Weights of a small transformer language model.
Size: 10 layers, MLP 640 ReLU, vocabulary 2048.
Architecture: learned positions, biases on query, key and value, normalized queries and keys, capped logits.
Training: a variant of Adam for these matrices, 265M tokens.
MLP neurons of a small language model. Each row is named by its layer, matrix (up: input weights) and neuron, and shows model dimensions 32-127. Each number is 128 + 32 x the weight over its row's rms, rounded and kept within 0 to 255. Numbers have three digits each.
After each neuron's rows, "fires on" lists the tokens most often at its 100 highest values on Wikipedia text that the model never trained on; "fires after" lists the tokens most often just before its 100 highest values on Wikipedia text that the model never trained on.

L5.up341:142110082095103105158178100154149107123116152138164101100153127096152033074146113085146072118114158110132105107104145144125174068166126131147119134122111126188074151161096116120105139156201099071164108195096116156119151124178103109068156071126179165128160151111123129158201139082107093168
fires on: "le", "west", "ar", "est", "que"
fires after: " ", " C", " south", " north"

L6.up512:173131147092140180161157166178197095120132126116117194114123117093146109108110149135129178154031095171099098083124124108130172090144126100183145090095159146145128178174146131064124107105158121157121187104103192107130120104139119121116179139110189148130088113111070183153145148134130161112
fires on: "er", "en", "ver", " You", "g"
fires after: " M", "M", " Ma", " P", "th", "ne"

L6.up327:163168063143121130137146181115129146096119160128086187115146087132087106069118129137141069168058114149162124080126133131119152095138115097148117142070138144134114119110143132052146114116151166111132135143136139142221149104130107136072199120058164095036101139145130187108127060178195156141
fires on: " P", " p", "m", " m", "me", " Bo"
fires after: " the", " a", " of", " in"

L5.up347:157057101095129172117107133144130168056105176163183091091142140118113107141093109130080093113100112131207085159130123166077124122124135128146145095151045159147137156064133088126148131095112107191183131119155068145164133077104130138135106126106148102074137093146124138137147143193084161114
fires on: "th", "d", " second", " first", " third"
fires after: " the", "con", " four", "ir", "if", " 19"

L6.up514:132110092123076125175140144195066121079075094092190141086086158149148121059140065096045104161029120132151120075104139157126123118146148120142140109126089134135119155100124111087123175140162122070124134183159109101185213142099125158160093089137166095141153086138084123143139065125185139094
fires on: "b", "hi", "ha"
fires after: "fe", "o", " We", " be", " re", "ve"

L4.up99:153133136141110078115106120161109143108126116113166144129122108137187146087104091069129159124108154156142125135112146123148144167110123051094197100144113149175107077127111152157051129123134140145133127112135107074187166169096151076151121061110170142080137096190088085098173168145130162133
fires on: "il", "gre", "cc", "ir", "o"
fires after: "ab", "im", "aff", " de", "am"

L5.up504:137136177111083140111165137134157118099160124152118076125156108164137144115124095154127199051088166087146124148109111108143146129119144113128149106129135123116130164035150093168156071138146124063149090120134147152078130127144114116083134100153162077101137137180079097126167165141182118179
fires on: "n", "s", "us", "z", "le", "al"
fires after: " Bro", " Ra", " A", " Li", "ro"

L6.up570:099128140047056164120099153175170123160153164115166153124120083086113115102145159160177120076112143084174111169108109136102134093102132102092134124114122128093128176119124108137130163062156101178127111132195117125154119138168207122151110093118185086070142109129179162104141129127142118082
fires on: "\n", " to", "===", "n", "ub", " of"
fires after: "\n", " S", "now", " Un"

L5.up175:133114087174103107149106130086188140070116221145133129129174124098189107109147141134142132141131180150149108098117047151050159092109149151135158147130183138101151147117120106142131067146123116125129118141172098086036153117151156143171145124151162118067087176123070132148177118129136193075
fires on: "\n", " was", " ", " comp"
fires after: "\n", " |"

L6.up97:159160095157189143163169121173099117071019155140218156158133125137095127150065151165122124120132128130139107167125056124124173094087198096124125035143007116126124162136118120142154120140140120049168104120110078103122116119188160102151129174096117117142135122145100135107114107122109111085
fires on: " ", "-"
fires after: " a", ",", " are", " is"